python train.py --head_dim=32 --norm_eps=1e-06 --positions="rope" --attn_scale=0.177 --init="normal" --init_std_qkv=0.0274 --init_std_up=0.0274 --init_std_down=0.00322 --lr=0.00113 --decay_shape="linear" --final_lr_fraction=0.0 --seq_len=768 --train_tokens=680300000
MLP neurons of a small language model. Each row is named by its layer, matrix (gate and up: input weights; down: output weights) and neuron, and shows model dimensions 96-191. Each number is 128 + 24 x the weight over its row's rms, rounded and kept within 0 to 255. Numbers have three digits each. A neuron's up and down rows have the sign that makes its largest values positive.
After each neuron's rows, "fires on" lists the tokens most often at its 100 highest values on Wikipedia text that the model never trained on.

L9.gate458:144138128112087088147099157087136143134133126111124143112132100133125192162091118062126151077099123094115135133127139120117141136107156143130140172135060115132112114153187139136130110136090164113125127151123079136125125158122092118140114103114099150103116102123115129098142132114117159125
L9.up458:128140099131117133132139106092172145115108138122094148152109154121067123132109152132082155070110139105109161169135139134157095117117103122148109137116138151108103138110114107158153137106118090152128107154069149098102145081100124125145118130137099146124133169145115102120142151118103177136
L9.down458:120131124131150147109114184111123173138112143125108150116134138145175140161156158156128110170126159105176097136150142102138139096109089134138099119159157110143141126129117166145139117133186138119132130122165129112145109163169097085096119123155202127138109096138137134147129113204118089077
fires on: " ", "ist", " first", "'", "2"

L9.gate471:125170093131098170155125120076137081121161155090176141140150132125126135115148112072175180149095069139150142130137132108161109115101140121121115135097112116152095152135118137092127129155104176174130117122126129173127140176134110109096131099118127150119102127132136140129130122148157161130
L9.up471:136083119150109192124127141125138099092118145150157146111163137117121177103172176140136122074161088134137088147139105147190147117093122131143096143150125123089137155168127093099148125141092132180106130150093132150132114120112066126152136131170155150131120107142114151135101147134103092121
L9.down471:154113148142124160107131129136148100133145121124092103124098159140117142109113123102115153096152141118129166114151157113152138157111125107124151172179106104144134135094118108104169131148132100119135081177136142124088080044132154127134104099104136083144139148175127126102102122173180138143
fires on: "s", ",", ".", "c", "-", "day"

L7.gate456:129146128166107095106177151144145143110137095093142151143137129130119146148095158118131132159093115111150143141151126089155134096109170144099129154138125080126117143134096175138133167135101158121085143170168109131151097140155133135119101090143141144134113140163132146097174110147150160092
L7.up456:135107140144089134109113105132103128128113084154129141104132166125191112151101138094144140122157126142110107080122137110088135131128161145136101085148121194100110120118103167142102190149140143162154167136110132109143107083094127131149090110140126162165117100155118067132144152146129155096
L7.down456:107173149153165126091079154137167173135121112114135109133133139150145153111119132099149139136114129126132125094115122115097104115157117137114128088128115134109127172126173144142137116133183063100144095135086122095107131146125095127183151115160137153132124125124152145141141110142149133115
fires on: " /", "\n", ":", " (", " ", "2"

L7.gate260:151095135194164174156156106124153127123128152106133165116125165176114151109135108154121123119129148120144111136118144104122118098107170114109127125125103081109108139125137103114131149104107114148148093114126142145162101132135138113112137097085114153131130120193109172139115095108094160110
L7.up260:133113119086136134167117162091151113092119161135115141171102179156087146165165156158077133166149135119152164148152145153130145112106106102102142152141113122103124124175122081113127130156119135113127133153088173127158142156120092131073108127114148143138128138162116115145113133167134128127
L7.down260:127118098199116118104094133147145161135125138142087127143149145149123137127135131136118110118092138134161138110124163158140111134137092116121085132164128161128139128131164092119161153130121170119146150116143105148109105132096138144138144153117105145138108151153072116132127112132140115115
fires on: "s", ".", " named", " as", " called", "r"

L3.gate279:132119126139130105120172142168146103124098152132143148079133095130134185111135191137116122126135154138149107130124130106179149104111118166118112185128128089131121137093088134129159110142142103108136128093127136149130136150080131118116057143128123147111139085151122127139144139084125141102
L3.up279:105139092121151107124146099148137083141149149127197128091093103129145179109128133128160134124111159222129149125095127112152135113150120139123103123102137111110138116140097085130144124132137092105150101109130113145147111161109159088116125145146152131086139077109123080128153121106147121142
L3.down279:118150133103083118101128083128144093118138111145101184133135130106123097136121127114109129129106107080105082150132122100119155121117113195129122105129099093117131125109140151101099134145143126098144168160180129122100078116154160110131092106130134130134131124166074170108136092115144097122
fires on: " work", "o", "ia", "ine", "ion"

L2.gate149:118109125168139148140180119171125069163105154135137120173112132103124129129123113142117150113157140138107108109098092119108167134126107157145129141117115092111110153124150076148126097170102132128184138116117137124128121104141133115160130152096149105123112092162131142100142086103134134106
L2.up149:138168113130118112116170193134139111109117125138084110159113146084099127059102086127137137122098110132109115142097127156119140121114144098146141110152080130129108079076125143155112089123148158107159123161144134125111172126160111130142079167080137078123164092154129154144135092139115153125
L2.down149:152142091084104114150135112143146138128136108121111153174132118121115125118144127117128130127104164148075108104107134101105135127101096123128161109118111089117158164082142122118152101139136138174106131144112121121105140095144141172150154162089088131170162137126071132145075106118114137149
fires on: "er", "ist", "or", " player", " artist", " singer"

L2.gate240:120116101153172137121193124118103114125119120108112163169112135116151142118119129129153151125088121112137135158114122131171158102106167162108101146091115124126097142088138138143149080162143103104118152117079125115109132120080126134120115138076177131122106120139136141150084112090156135102
L2.up240:113114109135148079134156118150144171134122108119112156150117093142103072105124146131111109163144087085149124157159084124134155125143163120141150098113148096160127129099115120152118093161136142136156124137140090124112127093125113149164128122129147115105136147091097170145124073148139105147
L2.down240:136128089154123136111112079141096144079117122115131106112134104150145157142106130152151118111166135146139127085113129109129146138114154100159109092115132098161161133134134137090099093142182112093163136133137156167127157132141121173114114153118094109125092097103135103123147124146108134145
fires on: "er", "é", "o", "or", " Website"

L4.gate363:137118145174159112129148174088149154127120122077155156147119128092144150109121114129134157127161164140142120128106139125108154120145108128166149100125119118126122131145141183142130093122174105107102128129092176111122117116137110117144099131104123078100168145125146127151184167141114137129
L4.up363:116137094167130139131137116118135163098096100114097122166100159114133176128117124115127098129141107175149140150167101150125151152156180094091109101137136107105110076196130119133148095084111186156123106150128120139100152142129154139147119144132122123148188155118155141122123173092141116130
L4.down363:124162140158105072133117125166135172140148169112134098083159122146135106085115097130159164089141127154104128119151111174160166099142167159125163115096116150142150142076120167154086155099133117140181123118122146075119141133128175147121133111136105124151108120111109105150109146169096096096
fires on: "0", "2", "5", "8", "1", "ol"